Weights of a small GPT-style language model, trained from scratch on English Wikipedia.
Size: 16 layers, width 192, 6 heads of 32.
Architecture: RMSNorm after each block, rotary positions, untied embeddings.
Training: a variant of Muon for these matrices, 236M tokens, 7197 steps.
MLP neurons of a small language model. Each row is named by its layer, matrix (gate and up: input weights) and neuron, and shows model dimensions 16-143. Each number is 50 + 15 x the weight over its row's rms, rounded and kept within 0 to 99. A neuron's up and down rows have the sign that makes its largest values positive.
After each neuron's rows, "fires on" lists the tokens most often at its 100 highest values on Wikipedia text that the model never trained on; "fires in" lists the words (lower case) most often at its 100 highest values on Wikipedia text that the model never trained on.

L13.gate311:44 80 40 38 75 77 28 26 52 39 70 50 29 51 45 61 66 30 36 59 44 40 48 40 50 46 57 46 48 53 21 41 75 30 83 48 40 65 46 31 65 37 38 59 38 66 43 68 29 40 37 48 28 41 30 55 53 50 50 65 68 48 47 51 44 37 62 52 40 63 19 15 44 34 56 58 36 55 51 60 52 38 27 50 52 61 60 85 59 38 53 43 53 15 99 19 60 52 73 65 36 64 57 24 54 57 44 42 66 19 37 45 41 31 42 50 55 44 69 44 19 34 48 42 52 37 59 70
L13.up311:23 29 50 62 27 58 33 53 63 39 64 70 56 48 48 34 31 67 38 50 53 30 38 61 40 48 65 51 41 61 51 60 31 85 39 60 49 44 19 20 47 38 50 48 52 61 40 23 55 45 60 38 55 62 45 48 60 76 67 56 59 67 62 39 36 46 41 24 42 56 80 30 52 40 47 46 64 50 21 89 42 26 39 59 73 54 80 45 65 61 50 52 27 48 55 46 33 44 47 40 76 72 68 47 55 51 28 39 39 44 57 43 66 35 38 52 43 37 41 44 51 73 68 69 20 51 67 46
fires on: " the", " This", " The", " and", " this", " first"
fires in: "the", "this", "and", "first"

L5.gate160:51 55 56 42 58 37 44 46 38 16 17 54 56 64 62 37 63 39 30 75 64 45 62 67 47 35 51 68 48 62 34 51 82 50 58 25 17 51 46 44 66 32 39 45 30 55 49 48 42 41 38 57 61 65 54 41 75 60 47 59 41 65 35 59 53 61 33 71 43 20 54 30 52 10 47 36 72 36 32 48 55 30 51 32 94 32 40 42 49 47 32 41 67 56 47 40 64 65 51 31 28 58 59 48 65 44 48 51 46 44 49 81 49 28 43 55 37 57 51 45 47 60 51 25 56 68 46 44
L5.up160:50 65 50 42 61 50 57 34 49 39 37 42 58 62 55 32 35 50 35 50 46 60 61 39 20 68 51 49 53 39 53 42 53 42 57 36 59 68 29 77 55 45 44 57 26 43 64 36 25 39 42 54 44 50 38 50 61 47 26 69 32 67 51 27 56 57 49 45 51 42 68 02 46 14 11 48 41 20 60 67 70 68 46 42 54 51 25 47 27 98 39 43 74 64 63 53 61 44 55 47 42 49 78 73 56 42 62 52 41 41 52 64 57 44 50 55 55 24 49 23 55 63 35 41 71 46 38 51
fires on: " Al", "E", "Al", " al"
fires in: "al", "alva", "alaska"

L2.gate367:46 44 58 82 55 59 43 59 59 37 63 46 31 39 81 42 56 47 60 44 74 54 54 56 53 41 35 41 12 83 26 60 70 37 58 53 73 82 26 43 50 58 43 49 44 51 47 42 48 65 42 33 44 45 33 30 56 66 48 70 58 51 53 45 23 86 49 52 50 49 53 55 46 53 35 49 45 46 50 56 32 35 62 34 68 54 35 54 89 37 33 57 51 56 28 15 42 62 86 45 29 44 54 40 59 45 65 58 59 40 47 33 67 43 41 65 36 19 39 29 44 75 54 48 54 54 53 20
L2.up367:40 56 50 60 54 57 47 54 63 40 40 53 29 42 46 49 49 61 41 81 54 37 55 59 48 40 43 45 35 55 42 74 64 50 56 34 56 76 29 59 41 58 36 34 43 41 53 55 61 49 46 34 65 34 32 15 66 47 42 43 77 51 65 77 32 37 49 32 45 53 30 50 40 67 30 51 38 63 30 69 38 22 58 27 49 35 42 52 65 53 43 46 66 57 37 17 31 68 47 55 16 54 50 62 55 50 78 24 53 42 45 45 54 57 39 51 25 49 37 62 25 56 55 39 47 39 35 49
fires on: " By", " Released", " by", " Born", " At"
fires in: "born", "by", "released", "cast", "at", "gribovsky"

L13.gate176:53 52 32 48 53 47 51 52 60 34 51 52 56 41 47 38 68 46 59 51 40 39 37 74 31 51 52 46 37 38 25 36 59 43 52 50 76 47 54 65 62 38 34 20 58 72 51 49 18 42 26 54 56 77 55 34 39 30 49 53 46 36 38 35 41 34 38 49 44 13 39 53 57 13 45 66 54 49 45 55 61 60 69 62 74 21 47 67 19 48 62 77 44 43 37 31 44 57 38 27 77 49 58 29 65 64 36 73 77 63 41 33 53 45 29 62 54 35 72 67 33 42 43 67 58 40 16 81
L13.up176:58 25 27 29 47 37 30 56 54 50 56 54 61 00 59 66 72 33 32 80 46 65 43 50 33 24 28 54 56 18 52 46 68 41 35 60 53 85 47 73 59 43 40 71 54 80 40 41 33 49 56 42 39 71 41 33 47 30 32 51 80 41 39 45 57 32 37 56 45 42 06 44 80 54 13 39 69 67 42 77 58 52 56 54 25 54 55 44 35 35 59 51 16 37 48 65 17 58 42 52 58 51 63 47 73 67 40 60 58 43 33 26 63 51 54 25 47 47 79 67 58 36 60 45 60 63 28 53
fires on: " the", " The", "The"
fires in: "the"

L11.gate263:43 59 48 22 40 60 38 37 47 30 45 50 74 48 52 56 85 70 53 39 24 57 65 46 56 24 44 31 42 67 54 40 65 53 47 74 62 39 45 65 83 58 43 43 46 48 54 44 59 36 58 33 66 77 87 46 27 70 59 55 36 32 42 58 74 67 44 37 46 47 59 18 32 37 52 52 20 68 50 49 52 16 57 66 56 50 43 65 78 44 46 41 45 67 34 53 61 27 71 53 35 53 64 37 61 44 53 64 83 51 51 74 46 42 39 56 59 49 62 63 54 13 49 36 33 31 36 55
L11.up263:21 52 50 47 54 67 33 63 45 48 53 49 33 38 34 40 52 32 40 52 34 71 49 57 49 51 73 65 45 48 40 92 87 60 40 47 37 46 69 75 67 39 40 63 34 30 72 70 40 67 52 58 55 27 34 58 37 34 51 98 60 65 46 47 40 75 14 43 30 54 28 35 39 78 61 60 40 80 56 62 42 55 68 76 59 43 50 45 22 75 58 73 19 70 29 62 69 63 58 88 39 70 51 46 52 35 38 62 68 67 59 37 27 29 51 48 61 42 66 55 56 43 69 56 45 50 48 49
fires on: " the", "'s", " his", " its"
fires in: "the", "s", "its", "his"

L9.gate169:61 79 57 61 38 77 47 54 58 46 66 59 48 36 25 77 43 69 62 64 80 62 34 54 51 73 44 71 74 58 52 33 67 50 43 60 56 57 59 75 72 52 52 32 69 54 41 45 48 45 46 59 38 68 76 59 38 60 43 32 67 46 46 68 51 63 35 93 41 22 33 56 56 51 35 65 69 25 54 51 59 38 35 46 74 95 70 53 43 40 50 28 34 56 49 84 72 50 44 51 51 60 45 48 55 63 20 64 71 34 62 68 65 62 52 65 40 48 34 54 39 82 49 83 52 51 49 65
L9.up169:29 57 55 57 44 55 33 79 69 62 39 29 47 13 59 26 40 60 55 56 51 38 17 47 48 42 35 38 51 47 41 49 53 46 37 44 46 48 30 42 50 41 54 40 60 76 42 61 62 24 69 63 57 41 56 49 60 53 70 61 42 51 52 48 38 47 50 50 35 79 44 55 51 45 80 32 46 24 39 57 55 54 27 62 55 37 60 59 52 45 57 58 99 56 60 26 50 58 30 55 34 74 44 53 77 48 07 72 64 55 51 38 10 58 75 33 58 18 72 39 48 54 65 49 32 70 47 51
fires on: " and", " or", " but", "and"
fires in: "and", "or", "but"

L11.gate301:62 44 56 52 78 38 57 67 55 61 78 34 78 36 64 44 52 50 61 75 82 56 17 51 37 57 50 52 36 65 13 61 57 64 46 92 63 29 58 57 75 46 49 59 68 19 37 29 44 40 65 62 50 63 66 61 29 52 65 71 54 52 54 39 51 75 41 56 23 59 34 27 44 66 70 48 24 60 29 49 56 53 49 70 53 43 36 78 64 43 53 78 32 17 33 54 53 54 49 46 38 50 40 15 41 57 30 90 49 51 57 63 46 46 53 48 74 60 41 56 49 36 50 47 43 57 70 69
L11.up301:22 74 35 49 23 49 62 42 41 47 53 63 20 14 69 66 49 88 74 33 33 59 47 52 69 64 51 24 39 38 67 69 43 49 79 57 34 47 33 52 37 29 50 30 52 52 33 31 56 45 37 61 86 38 34 27 57 59 46 53 23 63 46 54 21 51 29 37 43 53 57 54 56 42 60 58 78 29 30 58 50 43 28 50 79 57 46 69 36 19 55 27 31 55 38 54 34 52 45 57 32 47 57 48 63 64 62 53 55 47 58 48 45 38 46 35 27 45 87 65 50 31 57 51 47 35 58 40
fires on: " the", " any", " other", " a", " and", " each"
fires in: "the", "any", "other", "a", "and", "each"

L2.gate329:33 37 38 61 29 67 30 24 68 60 50 48 56 66 68 63 59 52 75 28 52 51 76 38 73 45 57 76 64 66 48 49 53 62 66 45 47 43 19 68 51 53 46 31 43 32 43 43 43 42 20 19 44 74 56 22 41 47 50 28 38 62 41 29 58 49 53 79 43 60 60 56 79 60 53 71 67 53 53 57 76 78 44 55 22 78 60 44 67 52 54 33 73 34 39 47 52 50 26 45 65 68 35 41 33 37 67 57 31 56 38 57 51 42 65 44 61 48 45 70 33 82 31 45 37 26 68 00
L2.up329:50 40 61 65 62 58 35 36 64 73 24 61 65 53 68 86 47 70 81 56 57 35 54 32 76 51 44 78 85 30 56 19 43 60 70 56 44 52 52 58 71 49 47 52 57 48 51 63 62 48 39 21 43 45 72 31 59 44 79 50 46 50 55 52 40 29 63 43 42 46 37 59 58 63 32 56 49 49 19 93 53 65 44 33 41 85 40 53 37 31 45 47 71 33 41 31 51 65 31 51 61 74 50 44 14 65 43 32 56 57 38 39 37 36 76 59 44 56 25 53 57 71 28 45 56 60 50 27
fires on: " as", " to", " considered", " recognized", " after", " said"
fires in: "as", "to", "considered", "recognized", "after", "said"

L11.gate12:49 54 58 64 49 40 44 79 73 31 56 57 40 50 55 52 57 80 62 52 44 52 54 41 53 54 70 78 59 41 40 46 58 58 32 80 47 70 37 55 24 16 54 30 50 61 65 56 29 46 36 00 57 35 61 30 33 59 41 59 42 49 56 59 45 37 61 60 37 76 40 48 25 59 45 29 06 60 47 42 40 56 47 99 54 39 56 22 51 55 66 53 39 68 40 69 40 44 65 32 56 76 27 50 36 54 31 47 84 42 41 50 47 51 41 30 53 54 61 53 68 48 33 37 57 16 76 46
L11.up12:63 51 47 48 74 23 69 61 60 58 66 40 30 50 56 51 65 35 37 65 36 81 40 52 49 80 77 38 53 25 67 66 51 63 33 58 45 35 30 33 52 39 39 37 59 49 36 53 44 34 33 46 42 44 49 43 53 32 50 57 53 53 56 61 49 50 35 51 41 56 58 51 04 40 39 45 37 67 47 63 61 44 50 57 57 32 22 31 47 41 63 35 28 75 46 41 61 42 46 32 50 34 20 43 54 54 74 36 54 71 45 47 58 42 38 55 68 41 63 62 54 31 61 61 47 31 52 38
fires on: " The", " the", "The", " first", " other"
fires in: "the", "first", "other"

L11.gate273:26 23 33 51 65 75 33 55 62 52 65 60 48 55 34 63 71 32 42 55 49 56 53 56 28 42 48 36 41 48 31 66 54 48 13 47 26 65 65 76 40 61 33 30 71 57 50 53 42 57 72 48 55 68 56 36 75 52 43 52 54 32 51 52 52 45 60 99 34 58 32 46 40 44 49 36 43 46 45 53 63 39 40 27 52 58 29 36 16 72 62 31 33 40 43 48 39 36 36 44 45 78 34 67 60 43 13 38 47 62 62 41 52 31 34 21 35 41 44 53 41 70 73 47 41 67 22 74
L11.up273:71 25 36 49 44 49 48 42 54 41 31 43 52 39 68 36 72 54 46 29 25 77 24 62 52 72 22 58 41 56 64 47 41 43 37 60 33 35 69 50 60 77 45 47 43 43 20 42 45 52 88 79 88 63 45 62 42 55 58 69 63 17 67 57 42 46 35 21 44 51 71 67 58 55 39 75 76 42 42 61 54 89 50 49 54 28 43 42 16 45 56 15 33 67 51 59 50 28 44 38 52 49 59 59 42 60 47 56 56 41 60 79 68 26 68 27 71 54 58 47 44 72 48 67 47 70 38 50
fires on: " to", " the", " of"
fires in: "to", "the", "of"

L13.gate276:39 38 34 62 53 48 28 58 46 71 58 53 48 43 47 47 89 72 59 47 53 61 44 48 40 66 33 61 71 69 42 36 66 61 63 70 59 33 47 80 59 27 75 35 68 80 69 71 64 42 91 63 65 74 53 60 65 36 76 62 46 55 64 63 63 69 39 58 54 64 41 54 52 58 55 68 50 56 59 27 48 40 47 48 58 32 35 69 91 41 50 33 22 69 66 60 62 54 57 56 60 63 15 60 45 81 45 51 51 36 45 50 45 43 69 73 48 43 46 26 44 57 48 57 71 76 71 46
L13.up276:49 65 73 56 49 72 52 65 59 69 29 60 40 63 50 62 62 48 23 53 60 37 36 37 48 54 26 60 41 55 37 54 52 62 30 63 53 51 54 63 68 51 52 75 39 76 46 14 33 50 20 60 31 52 67 47 22 22 53 60 46 57 64 50 53 18 47 51 30 60 40 26 56 45 56 34 76 35 42 26 65 22 61 46 48 51 42 81 65 37 52 62 48 62 41 29 51 37 45 60 44 43 52 48 44 19 50 60 36 41 55 56 70 62 31 12 73 69 48 79 59 63 81 38 41 54 79 58
fires on: " and", " or", " M"
fires in: "and", "or"